Weights of a small GPT-style language model, trained from scratch on English Wikipedia.
Size: width 768, MLP 3072 squared ReLU, 106M parameters.
Training: a variant of Adam for these matrices, 1518M tokens.
MLP neurons of a small language model. Each row is named by its layer, matrix (up: input weights; down: output weights) and neuron, and shows model dimensions 352-415. Each number is 128 + 24 x the weight over its row's rms, rounded and kept within 0 to 255.
After each neuron's rows, "fires before" lists the tokens most often just after its 100 highest values on Wikipedia text that the model never trained on.

L4.up411 [149 136 147 123 140 159 155 112 139 131 142 133 165 104 177 144  60 118 155 166  67 146 120 114 115 164 117 121 151 152  76 118 133 104 155  98 119  85 130 146 135 109 135 101  60 115 101 158  96 151 131 123 163 135 125 126 146 113 129 104 118  89 117 154]
L4.down411 [141 156 121 120 155 122  99 100 100 122 125 111  83 116 164 129 132 102 182 148  93 169 123  89 145 139 106 168 106 119 151 163 176 133 101 122  64 149 138 115 125 132 133 154 163 170 113 146 197 126 126 109 100 160 124 169 127 158 182 120 138 143 118 138]
fires before: " |", ":", ")", "=="

L4.up3067 [141 112 119 121  91  95 175  69 128  73  93 128 146 105 131 119 142 156 142 120 100 157 126  97 188 143 146 125 130 152  85 156 169 150 124 128  97 139 119 149 134 123 119 164 115 106 119 141 147 157 148 121 160 126  91  93 139 152 117 148 151 140 119 107]
L4.down3067 [134 108  87 120 100 100 124 130 133 102 119 111 169 102 127 109 115 127 159 198 126 122 135 110 115 161 128 135 143 131 128 136 150 127  84 131 169 145 141 158 154 128 120 113 112 125 133  83 155 128 155 155 117 154  94 149 162 111 124 158 166 152 104 112]
fires before: "|", "\n"

L4.up2570 [144 130 127 111  97 137 131 101 169 101 111 139 156 153 144 106 115 143 145 157 125 130 142 155 172 158 151 142 127 109  91 134 113 174 127 150 122 125 124 129 128 126 136 137  84 154 156  83 154  80 117 118 137 142 120 132 137 187 119 146 144 147 158  93]
L4.down2570 [125 125 130 138 103 134 108 158 161 102  82 120 109 119 127 146 126 122 149 149 122 175 165 116 142 179 100 147 126 204 105 112 141 139 137 120 170 119  75 137 121 139  99 138  91 105 126 114 131 111 115  94 135 138 129  96  97 127 167 119 129 133 116 144]
fires before: " at", " to", ",", " on", " in"

L4.up614 [135 124 121  94 136 142 113 111 140 139 165 102 128 113 163 102  72 148 106 148 146 115 139 135 132 114 108 142 114 138 120  86 109 135 106 125 144 110 115 105 155 138 137 111  96 119  99 123 120 159 130 128 136 155 125  89 103 124 107 151 109 123 145 134]
L4.down614 [179 118 183 110 110 162 125 107 149 126 156 147 125 132 126 121 134 118 109 107 153  86 126 112 145 148 122 138 117 105  97 132  92 147  82 136 170 109 118 150 114 115 159 120 100 167 118 168 138 120 111 124 136 146 100  99 134 143 107 139 145 137 124 115]
fires before: "\n"

L4.up2219 [ 94 130 119  79  70 138 148 122 144 123  79 129 147 121 164 112 115 121 140  93 115 139 112 142 172 142 103 163 119 149  85 155 145 119 112 145 126 125 131 146 154 177 117 129  78 112 126 143 142 120 109 109 132 160 144 113  75 142 170 152 143  93 153  94]
L4.down2219 [115 121 127 100 113 132 100 124 134 115 128  86 144 144 141 118 105 107 128 123 141 141 140 130 149 145 117 166 159  99  82 157 126 116 117  78 141 124  70 160  69 117  91 161 162 149 121 118 150  87  93 167 100 116 115 118 136 142  93 138 104  97 126  78]
fires before: "\n"

L4.up2939 [146 151 109 114 104 127 155 145 106  89 110 122 166 100 146 103 122 121 170 144 116 144  97 133 133 120 133 139 117 136 117 154 139 110  87 166  73 112 150 114 146 150 135 105  82 120 116 149 191  90 163 137 148 123  80  70 128 111 153 131 102 117 152 125]
L4.down2939 [135 136 109 108  95 149 120 152 140  98 162 159 132 151 124 128 104 137 149 171 120 144  96 140 152 120 101  99 164 126 114 110 131 134 134  84 136 178 116 105 135 107 159  97 112 145 114 183 124 155 150 134 147 166 150 150 125 142 109 133 129 131 141 145]
fires before: " by", " to", " in", " and", ".", " as"

L4.up1315 [123 125 122 127 136 113 146  90 135 114 115 110 150 129 140 138 159 155  94 117 155 119 123 135 118 109 116 147 167 134 156 112 115 133 112 119 105 136 106  88 123 121 178 130  78 146 148 146 148 102 157 116  84 150 146  74 134 117 111 140 114  85 155 158]
L4.down1315 [129 120 129 103 144 133 123 120 114 143 135 124 136 129 152 121 143 125  87 105 121  89 131  94  94 132 126 100 133 143 157 131 143 142 138  60 154 131 158 127 134  90 113  82 118 113 121 123  55 147 176  93 144 136 124 151 113 128 108 118 130 128 110 123]
fires before: "\n", " |", " 0", " 2", " 1"

L4.up537 [170 127  88 120 139 130 119 141 161 135  84 111  94 154  83 110  99 111 135 132 115  98 126 110 169 139 169 108 117 124 139 155 136 144  95 177  81 107 103  88 134 188 114 176  84 139 124 141  83 141 138  89 117 106 100 111 129 120 120 105  76 136 134 113]
L4.down537 [144 127 109 130 173 105 111 131  98 127 137  94 147 147 133 111 116 147 141 107 132 150 152  87 138 117 161 145 131 140 151 127 168  92 203 133 106 196 173  72 100 135 133 145 125 169 125 144 120 139  71 131 121 118 118 100 157 134 108 136 133 180 157 114]
fires before: "-", "\n"

L4.up1445 [118 131  99  92 104 152 135 120 133  99 141 141 130 117 111 134 128 129 119 152 135 111 123 109 155 153 140 155 145 109 112 202 109 130  77 150 156 121 135 101 131 144 139 131 117 132 107 140 150 143 145 134 113 157  65 122 124 101 176  98  93 136 163 117]
L4.down1445 [100 133 149 143 136 156 130 112 160  87 163 124 109 131 186 109 146 125 148 120 155 103 114 144 116 170  88 115 127 122 148 126 146 120 181 115 129 151 107 181 131 141 128 119  99 123 132  95 110 160 163 159 115 135 138 131 131 138 126 109 109 102 109  73]
fires before: "\n", " and", ".", ",", " who"

L4.up2353 [113 121 111  82 120 138 131 126 140 154 117 137 102 140 181 133 145 157 115 150 156 139 143  86 138 163 179 130 110 172 162 121 163 152  98 111 103 143 167 124 138  98 140 139 107 103 101 194 113  99 136 105 113 106 126 143 122 128 160 134 117 123 120 122]
L4.down2353 [130 102 119 133 132 105 154 134 114 106  84 158 158 132 156 129 160 163 146 144 126 149 138 130 132 148  80 109 121 144 139 117  86 113  69 127 151 126 146 146 141 123 136 132 104 109  85 128 142 140 136 151 122 142 137 162 126 147 130 129 120 148 192 176]
fires before: "ed", "ing", "s"

L4.up778 [128 153 110  96 118 125 208  89 100  59  94 112  98 163 142 122 114 121  97 131 114  76 143 104 109  84 117 157 172 112 103  99 100 169  76 112 108 135 108 134 131 118 138 161  62 140 101 135 110 120 119 148 118  95 109 113 106 156 106 149 108 130 147  90]
L4.down778 [157 142 103 135 164 109 108 123 142 128  97 110 129 117 105 135 114 103 136 146 115 114 145 159 167 153 118  93 122 126 118 102 114 171 133 129 135 137 129 105 107 137 126 113  74 142 133 149  88  94 164  88 152 125 104 148 115 139  84  99 150 124 101 143]
fires before: " |", ","

L4.up2176 [133 156 123  90 165 147 155 116 148 127 106  95  90  84 127 149  71 127 144 146 107 117 121  97 149 131 151 154 104 145  96 147 112 126  85 142  70 120 125  90 124 149 182 132  81 152 110 112  92 108 131  94 151 122  96  94 118 120 123 124 137 108 165  89]
L4.down2176 [121 110 150 117  74  97 148 106 152 122 113  78 141 178 154 156 109 120 102 116  72 128  78 115 122 138 114 113 171 125 147 127 131  91 162 142 116 166 117 171 142 163 165 162 142 124 139 124 136 142 126 147 128 133 107 111 128 120 155 124 139 114  81 134]
fires before: "-", "|", "\n", " "

L4.up2476 [121 122 127 148 134 125 148 154  91 122 129 124 173 168 100  92 154 107 137 155 110 109 149 138 109 144 103 132  68 114 128 173 115 138 125 136 128  89 144  91 124 123 115 154 105 104 169 166  67 127 154 128 137 163 100 101 124 142 167 151 163 103 139  99]
L4.down2476 [102 117 134 139 132 118 140  99 146 100 116 157 121  91  70 119 124 150  99 107 126 138 117 149 151 145 148  76 135 142 120 124 106 143  95 133 129 137 163 139 114 148 109 132 100 124  96 138 102  95 135 107 174 180  85 164 132  92 162  96 159 176 114 131]
fires before: ",", " |", " to", "),", ".", " in"

L4.up1396 [ 95 119 116 137 116 146 128 119 135 159 115 138 102 135 136 140  73 117 142 141 130 146 138 102  98 123 160 117 136 115 100 136  83  93 137 146 115  96 152 166 150 148 122 111  81 104 116 143 167 130 172 125 137 132  69 115 109 162 171 146 103 104 148 144]
L4.down1396 [ 84  88 165 132 133 151 145 121 122 133  85 118 145 124 112 147 125 134 114  94 167 108  84  94 149 104 166 194 158 108 106 117 129  92 150 129 156 143 126 191  76 147  96 100 109  78 153 147 110  98 105 144 143 124 132 129 130  90 196 141 125 156  94  85]
fires before: "s"

L4.up958 [112 139 125 112 105 139 171 143 209 104 117 144  98 151 187 135  76 114 117 159 170 146 123 103 164 134 142  85 105 100 110 118 123 121 112 147 119 115 122 116 119  96 157 138 116 125 148 114 152 126 121 114 160 130 119 118 136 125 142 114 137  95 154 113]
L4.down958 [117 108 142 100 109 119 118 166 108 105  73 154 104 131 134 126  93  69 126 121 130 159 113 158 154 118 119 118 136  79  90  98 122  96 175 176 113 129  88 166 126 124 141 141 129 134 111  92 157 185  96 144 116 130 130 135 175 152 128 102 134 105 179 162]
fires before: " by", "ing"

L4.up2365 [132 107 104 129 108 178 140 127 112 168  99 122 131 128 129 143 114 135 123 118 143  84 121  51 113 128 134 105 120 141  94 143 124 168 101 131  74 165 121  81 163 127 134 175 108 148 143 101 129 139 122 143 159 139 124 119 123 167 141 125 161 105 150 148]
L4.down2365 [131 122 152 166 166 150 134 141 115 158  84 126 171 135 132 125 106 128 142 118 125 138 101 162 101 102  88  74  94 130 132 162 133 136 142 116 151 168 138 117  86 185 146  86 178 125 168 169  99 135 155  72 110 150 155 126 107  91 110 141 145 148 157  82]
fires before: ".", ","

L4.up234 [155 128 139 115 156 155 135  90 150  99 174 167 138  99 136 135  79 118 131  73 142 155 142 126 105 126  73 114 140 137 121  98  92 144 146 125 170 123 117 146 120 113 118 158 105 144 119 124 122 144 118 101 173  89 124 119 110  85 111 167 120 117 163 158]
L4.down234 [128 120 130 121 115 140 154 122 133 100 103 101 120 171 158 108 113 133 135 131 146  97 141 127 142 114 112 103 129 124 129 130 122 160 156 116 116 138 148 160 174 126 130  69 126 159 128 131 118 154  78 153  99 118 132 116 140 109 179 129 114 106  83 124]
fires before: " |", ":", "\n", ";", "."

L4.up201 [154  90 124 112 132  98 117 189 156  99 148 127 105 135 129 108 132 100 135 199 117 135 143 141 145 121 154 153 121 167 125 133 129 136  99  97  78 134 118 164 119 142 120 127 126 157 153 148 101 164 137  99  88 174  72 112 141 119 126 149 110 109 155 140]
L4.down201 [151 149 122 121 124 128 110 143 159 136 148 100 141  99 121 107 128  94  89  73 103 112 155 197 134 101 123 101 100 128 111 102 164 125 107 107  94 155 114 140 147 127 154 154 152 110 112 101 109 103 127 165 151 155 144 103  96 118 103 147 117 125 133  70]
fires before: ",", " he", " in", " of"

L4.up847 [103 137 102  96 112 108 148 116  98 153 121 150 158 141 140 144 119 148 104 167 143  90 146  93 129 156 136 123 172 115 136 150  99 152 104 165 125 147 108 134 129 136  98 151  99 162 158  91 133 133 137 162 154 124 147 149  96 143 159  99 138 102 130 143]
L4.down847 [108 102 193 159 159 128 140 114 110 130 100 119 134 109 180 126 105 139  85 165 139 162 123 143 178 130 147 151 124  91 141 108 164 122 131 120 110 158 127  95 173 124 107  99 117 143 128 173 116 168 100 172 117 147 158 118 110  96 115 177 129  83 139 131]
fires before: " to", " of", " from", "ing"

L4.up71 [141  96 107 103 143 134  96 105 173  84 134 105 125 181 129 137 132 150 110 161 145 128 104 135 186 104 161 143 117 127 130 143 114 114 138 149 133  96 153  88 126 137 153 149 135 158 100 124 154 119 154 139 121 122 110 100 146 105 122  97 115 136 149 101]
L4.down71 [157 119 114 127 145 107 121 170 166 121 123 119 124 142 110 140 128 100 138 136 146 132 138 143 132 156 115 119 118 123  95 136 135 154 142 115 114  91 148 133 155 120 165 118 166 130 136 128 147 128 131 157 145 145 129 102 117 118 122 107 137 123 143 118]
fires before: ",", " the"

L4.up257 [112 131 151 153 117 126 172 139 152 135  93  77 111  92 156  93 136 141 137 138 160 133 161 181 128 128  96 119 107 127 123 148 109 158 102 121 128 115 155  89 202 138 142 118  84 162 119 139 158 176  94 101 128 152 128 139 181 132 138 145 108 134 204 110]
L4.down257 [148 117  99 168 131 138  76 120 146 107 172 112 140 122 115 121 138 139 108 110 124 146 115  96 147 132 121 113 140 117 123  84 128  93 136 136 141 135 127 133  78 169 157 109 103 145 127 107 135 110 124 151 138 133 159 153 140 104 129 150 127 104 131 124]
fires before: "\n", " |"

L4.up598 [110 140 114 124 109 102 142  96 127 182 118 133 133 123 128 138  88 111 124 173 118 158 139 128 127 133 134 178 110 128 126 131 115 162 114  91 153 143 116 107 158 179 163  95  86 137 169 166 136 152 174 111  98 132 117 146  85 157 144 156 142 104 174 143]
L4.down598 [118 185  96 120 131 145 112 140 127 139 131 163 152 126 133 115 124 141 127  94 155  71 113 129 115 137 103 150 141 151 101 128 109 115 143 108 167 163 109 155 113 145 154  95 168  83 176 142 124 169 159 115 152 120  72 111 115 122 144 133 113 114 153 124]
fires before: " to", ".", ",", " for"

L4.up2972 [ 95 134 131 125 124 190 153 115 132 151 161 121 123 174 107 144  99 158 104 115 118 129 120  66 132 122 120 133 135 147 140 125 130 141 102 126 143 115 172 139 153 136 133 133  87 157 146 160 137 157 100 138 147 127 120 178 124 150 116 135 129  89 137 116]
L4.down2972 [140 107 118 160 167 139 124 162  93 106 120 165 144 127 144 130 134 101 140 150 143  81 140 159 118 108 129 129 142  96 160  98 140 141 143  88 122 129  93  75  94 101 110  55 159 144  97 122 125 132 165 152 134 147 150 129 121 194 133 134 105 133 120  91]
fires before: ".", ",", " of", "s", " in", " from"

L4.up1226 [136 112 146 119 123 155 174 101 144 106 117  98 135 124 123 155 145  99 142 171 149 133 149 141 131 142 161 154 148 121 100 134 109 136  78 116 146 127 106 143 130 115 142 154 133 114 146 162 166 122 149 161 152 138  52 115 116 161 148  94 131 121 168 118]
L4.down1226 [135 167 177 143 169 173 141 125 135 140 121 127 109 140  93 111  92 137 124 110 118 109  88 140 110 125 106 144 134 144 102 144 116 142  99 143 165 118 126 170 142 174 127 125 108 132 123 107  49 140 136 107 132 137 105 145 104 130 156 168 146 120 129 131]
fires before: " |", ".", " medalist"

L4.up1355 [112 146 158  87 113 158 165  74 143  86 111 115 140 179 152 117 114 122 124 132  90 115 165 142  85 136 135 169 125  89 106 137  98 152 137 120 116 135 115 138 122 128 150 129  83 158 120 169  98 133 136 144 149 118 128  92 154 129 169 129 149 145 153 148]
L4.down1355 [106  90 128 112 120 117  69 123 118 126 101 121 140 111 157 119 151 118 103 154 100 162 114 165 139 116 128 127  89 117 128 109 125 126 128 106 154 132 128 179 110 129 123  82 185  59 121 113 139  94 143 147 132 105 133 180 129  87  96 136 155  79 131 165]
fires before: " |", ":", ")", "),", ")."

L4.up2724 [140 131 118 128 124 132 172 155 120 133 150 124 154  89 140 144 101 138 167 170 124  96 180 137 108 137  96 149 137  94 107 127 130 147  98 201  37 113 180  34 140 155 125 114 116 112 142 149 134  84 147 125 143 149 106 116 127 134 128 154 102 114 177 127]
L4.down2724 [128 134 123 142 148 147 150 137 157 116 135 155 107 154 102 134  96  94 110 124 105 102 132 121 153 175 154 146 103 143 159 134 120  79 155  92 135 121 107 123  99  66 151 129 113 141 102 170  90 148 141 121 145 160 141 102 117 124 111 161 143 124 152 122]
fires before: " in", ",", ".", " to", " with", " for"

L4.up2240 [129 123 140 116 156 144 127 113 180  95 164 118 100 169 135  79 117 134 178 143 120 154  81 125 147 141 118 114  88 133 103 146 106 105 120 136 160 151 136 131 143 167 166 143 118 125 119 141 131 149 117 105 147 133 109 149 118 112 119 166  92 149 166 122]
L4.down2240 [162 107 162 135 157 124 161 142 117  22 146 132 120 113 147 157 132 151 151 107 106 167 124  98 133 155 161 109 130 168 108 133 111 144 137 104 123 130 130 120 161 119 139 140  89  95 100 116 142 139 149 113  97 130  88 162 105 122 158 184 114 111 161 126]
fires before: "ing", "ers", "ed", "er"

L4.up110 [158 121  96 125 141 121 147 120 147 114 112 125 153 142 134 102  83 112 120 129 114 122 120 111 166  96 151 177 132 120  82 157 123 140 139 123 133  97  85 109 156 137 114 146  86 128 151 152 119  97 123 161 157 121 105 125  94 134 146 109 110 146 135 120]
L4.down110 [142 179  93 117  86  86 138 127 125 122 129 142 148 135 134 106 119 129 148 128 116 125  95 107 135 142 170 121 175 108 145 123  99 146 119 116 123 118 117 150 231 110  69 159 150 116 108 117 142 111 157 107 174 122 149 120 137 113  65 147 149 107 137 137]
fires before: " of", " for", "s", " on"

L4.up2645 [158 129 100  83 113 114 117 146 143 130 109 136 105 160 140 114 128 130 124 115 125 139 157 171 120 103 168 123 122 140 123 145 118 119 153 119 107 111 157 120 155 139 169 129 106 129 119 147  79 133 139 123 145 117  84 124 129 126 152 156 133 109 104 125]
L4.down2645 [119 134 136 141 127 115 142 128 122 121  86 190 109 130 111 134 145 125 133 112 108 111 135 130 150 114 156 162 124  97 166 127 126  95 169  93 140 141 105 112 143 118  98  92  74 112  91 164 137 135 141 152 132 113  82 149 153  56 138 145 114 109 143 132]
fires before: "ed", "d", "s", "ing"

L4.up1505 [107 118 111 121  85 111 153 142 143 123 160 133 127 152  93 160 107 149 143 102 153 107 106  98 164 144 169 128 110 132 115 161 128 173 154 137 128 131 146 108 126 171 104 113 113 136 161 160 129 132 135  74 131 129 131 135 139 120 108 123 105 141 125 108]
L4.down1505 [108 160 101 160 121 152 114 177 162 133 111 128 120 176 140 102 133 163 123 130 134 100 128  92 171 130 191 127 142 145 111 113 139 105 142 136 131 157 148 117 134 129 113  97 107 134  70 119 105 112 161 115 147 124 152 194 142 120 116 128 164 125 123 145]
fires before: " of", "s", " for", " Pl"

L4.up2599 [137 127 125  69 148 129 130 128 115 115 131 108 114 112 122 138 106 132 133  99 104 168 114 145 153 146 124 121  91 123 106 127 134 110 140 125 104 162 159 135 125 136 165 134 100 166 127 123 153 102 158 128 111 127 138  97 126 119 145 150 134 146 109 133]
L4.down2599 [130 119 155 111 126 113 181  54 141  85 113 104 134 138 131 124 111 140 149 140 128 154 162 154 110 110 114 122 100 114 127  88 189 116 149 134  86 101 131 122 144  73 134 138  97 114 113 122 173 111 117 134 136 127 117 144 118 132 159 114 147 150 144 164]
fires before: "==", "===", "|", "=", "-", "Women"

L4.up2271 [125 144 137  80 132  98  97 144 134  95 139 117 118 164 153 137 123 114 133 150 145 119 123 149 146  88 176 103 132  90 123 107 138 110 113 149 123 119 188 152 117 127 175 113 107 137 113 131 136 130 118 103 145 147 114 116 157 133 124 152 131 135 133 116]
L4.down2271 [ 96  85 141 130 118 103 175 167 121 130 102 126 113 144 114 163 131 111 113 133 116 124 134  97 113 143 131 135  96 141 119 140 108  92 122 111  90 114 126 127 120 130 156 121  55  74 103 122 163 153 160 122 129 144 130 151 119 103 109 149 139 133 149 151]
fires before: "ing", "s"

L4.up1964 [150 137 135 110  89 128 154 150 147 141 143  81 139 100 152 122 138 106 143 161 136  87 126 120 168 113 124 127 150 125 119 146 110 155 130 124 135 112 161  74 127 168 167 148 135 134 142 157 127 158 140  88 166  98 132 116 125 102 157 150 160 116 152 143]
L4.down1964 [179 133 104 105 171 123 123 125 160 113 129 167 111 134 120 125 115 115 149 164 168  98 117 137 120 152  96 140 118 140 135  93 151 124 131 114 126 132 144 181 142  85 104  45 114 131 151 143 100 162 141 154 115 137 140 147 135 119 123 123 127  80 179 147]
fires before: " of", ".", ",", " at", " in", " for"

L4.up2372 [136 104  83  96 104 150 112 100 108 119 161 147 114 156 107 102  70 164 138 111 165 111 148 126 122  98 116 116 123 161 109 112  69 130 115 184  82 101 130  97 119 148  85 167 117 180 133 118 143 120 147 135 152  90 102 150  98 141 181  88  90 142 125 130]
L4.down2372 [ 95 111 145 127 130 133 171  86 129 160 131 101 126 136 103 100 125 109 117 177 145 156 127 130 125 148 114 171 139 153 142 121 169  67 116 114 118 144 108 124 136 124 142 107  96 125 116 120 101 100 181 136 114 144 104 125 135  93 199 114 126 129  98 148]
fires before: "s", "ence"

L4.up1932 [117 156 108 113 126  99 124 157  72  85 128 133 117 142 122  98 130  57 147 138 102 113 116 100 147 125 136 115 120 123 118 118 137 176 133 173  83 124 148 135 169 123 119 119  94 138 107 158 109 136 142 115 112 123 113  77 133 130 100 105 112 128 122 115]
L4.down1932 [163 108 135 109 127  91 148 141  84 133 133  92 110 135 151 157 117 106  99  97 117 126 104  97 106 132 124 180 143 159 157 150 135  88  89 136 131  99 149  89 117 118 141 133 140 120 142  94 128 101  79 130 153 154 135 137 125 111 135 149 132 141  90 172]
fires before: "\n", " ", " 0"

L4.up2195 [158 143 143 120 138 143 126 153 106 106 130 117 143 148 165 115 122 126 141 177 136 115 135 163 147 129 144 136 114 162 120 161 121 148 107 154 132  97 127  92 160 128 124 112 100 164 124 137 125  89 129  67 212 114  99 117 162 114 154 153 100 148 146 137]
L4.down2195 [118 140 164 100 102 131  93 197 143 125 106 145 118 122 156 119 147  99 104 120 174 126 140 172 113 148  99 144 147 106 112 127 135 155 129 129 161 116 162 146 127 124 105 117 153  83 146 150 100 149 164 143 127 118 117 137 117  83 123 109 158 112 171 132]
fires before: " in", ",", ".", " on", " from", " at"

L4.up2731 [136 129  79 133 126 147 132 126 175 117 134 146 159 188 129  90 145 128 177 176 143 119 169 132 142 176 128 201  96 159 118 104 102 170 132 138 119 135  77  95 121 171 112 100 107 156 143 123 113 118 122 107 139 134 125 110 123 134 121 121 115 152 142 126]
L4.down2731 [163 120  98 157 167 103 110 116 115 134 126 139 141 126  95 148 109 119 174 113 118 138 138 146 197 138 144 174 141 118 150 118 140 134 114 126 138 145  95 128 147 134 160 131 144 126 115 115  96 109 122 163 127 155 125 141 134 179 130 115 137 135 157  97]
fires before: ".", ",", " in", " and", " of"

L4.up2682 [161 126 108 123 124 149 117 112 151  85  78 141 131 124 162 106 116 128 124 142 125 136 144 128 130 146 101 158 105 112 106 102  93 115 101 149 115 146 151 151 150 117 174 161 109 155 133 125 153 127 135 131 110 145 120 118 118 118 129 109 164  96 163 162]
L4.down2682 [150 141 140 120 130 102 133 103 136 124  58 158 140 132  97 110 152 105  93 107 142  83 102 155 126 136 145 164 113 151 148 110 132 128 136 113  89 143 157 142 146 138 144 103 125 126 150 157 139 113 128 120 144 149  86 156  82 136 113 126 185 121 154 148]
fires before: " |", "|"

L4.up2333 [124 142 136 135 172 146 151 119 138 147 156 116 153 160 121  89  81 161 112 125 140 110 103 125 158  80 155  96 119 121 124 151 125  90  94 139 119  87 111  98 112 125 156 121 125 105 118 141 126 123 209 144 133 147 121  97  97  88 160  73 105 136 146 165]
L4.down2333 [151 106 152 140 128 110 124 133 164 166 132 131 119  97  98 132 141 125 118 159 149 144 106 116 173 108 147 101 137 146 114 110 116 196 106 108 194 155 106 122 111 138 146 153 127 106 111 160 108 174 154  90  94 161 104 113 121 104 118 167 125 111 122 126]
fires before: " to", " by"

L4.up1480 [118 143  76 120 170 107 163 116 148 131 135 148 133 148 121 137 124  97 149 136 173 105 145 113 112 119 183 162  81 180  61 141  54 140 101 134 103 110 109 103 148 125 129 166 100 121 142 136  96 163 138  96 195 101  95 152 132  88  96 117 105 129 206  96]
L4.down1480 [133 139 108  96 135 141 113 165 139 113 134 105 156 129 128 114 126 119 150 147 124 129 119 157 169 116 128 146 113  53 143 132 157 171  95 127 148 109  93  84  99  93 161 111 134 123 117 109 137  97 141 125 148  95  92 143 135 153  67 102 146 127 137 126]
fires before: ",", "s", " of", "t", " than"

L4.up2185 [133 112 109 155 111  97 181  46 131  97 126 127 149 171 161 136 112 139 125 166 117 101 111 105 154 106 136 157 133 148 114 116 122 162 141 157 150 112 137  92 135 119 144 135  95 128 141 127 114 113 130 143 118 118  82 111 107 130 158  97 104 107 151 123]
L4.down2185 [125 150 142 134 160 139 141 131 110 108  87 144 142 117 123 103 127 125 137 101 148 106 117 139  89  75 122 165 133 123  66 136 155 134 146 135 187  89 121 136 143 142 124 154 128 161 149 121  99 125 108 155 184 140 117  99 111 119 154 128 132 157 147 100]
fires before: " a", " is", "\n", ",", " an", " ("

L4.up1836 [ 94 138  98 121 136 162 100 106 109 103 112 152 148 149 136 127 145 132 111 144 147 128 143  93 138 114 141 115 123 134 133 123 132 138  89 128 113 103  82 118 114 164 109 141 120 156 126 100 138 117 167 151 102 137 161 109  98 148 145 132 128  84 160 105]
L4.down1836 [108  96 148  99  92 106 126 143  98 127 106 119 129 147 133  93 114  88 127 142 150 112  62  62 122  94  97 118 151 124 122  94 133 122 102 126 145 119 114 109 172 128  95  97 101 145  98 104 170 121 124 148  85 119 179 101 146 111 131 159 166 129 133 137]
fires before: " in", " from", " by", " on", " to"

L4.up1522 [ 97 121 148 132 140 170 155 112  70 130 152 111 157 141 138 169 110 128 115 111  96  68 174  97 161  82 107 140 138 154 119 126 105 125 120 174  77 137 158 167 148 124 141 111  85 151 123 193  81 144 114 144 120 138 163 133  88 198 163  94  93 138 179 138]
L4.down1522 [136 168 100 140 106 134 133 122  72 133 133 123 114 127 163 124 139 108 145 121 126 124  80  85 101 162 157 137 166 130 143 137 166 140  88  78 114 204 151 101 111  90 179 101 152 129 117 123 146 120 124 142 129 139 115 128 155 121 129 119 150 128 135 141]
fires before: " |", ")", " games"

L4.up841 [146 184 133 120 135 143 159 121 117 122  99 114 133 116 157 178 128 144 125 126 143 121 115 115 111 135 154 136 142 112 109 110 124  89 122 154 154 130 125 123 128 143 166 120  77 147 110 107 161 112 115 124 107 153  83 110 124 104 105 101 133 114 132 132]
L4.down841 [102 108 182 131 107 103 117  93 108 155 106 113  99 130 137 151 126 174 132 133 153 113 155 132 101 106  99  99 129 139  96 147 158  86 117 122  82 117  94  96 131 144 135 125 106 117  89 110 180 132 126 134 175  91 121 128 107 121 146 124 134 107 126 129]
fires before: "|", "|---|---|", "(", "\n"

L4.up997 [139 143 122 124 142 121 159 158 127 133 105 141 145  95 133 110 117 140 107 105 133  98 140 132 142  99 125 140 141 144 119  94 142 125  89 164  91  92 136  93 122 134 157 147 120 118 126 133 129 115 160 138 122 132 160  76 140 163 112 106 140 113 154 116]
L4.down997 [141 112 146 144 123 140 143 122 112 109 123 172  91  98 158 115 141 105 124 125 123 105 122  64 120 153 101 162 140 150 130  84 124 114 181 134 142 156  94  98 161 136 156 122 114 160 136 181 103 131 134  66 138 133 145 166 112 140 102  84 150  71 167  99]
fires before: " to", " for", " in", " of", "ly"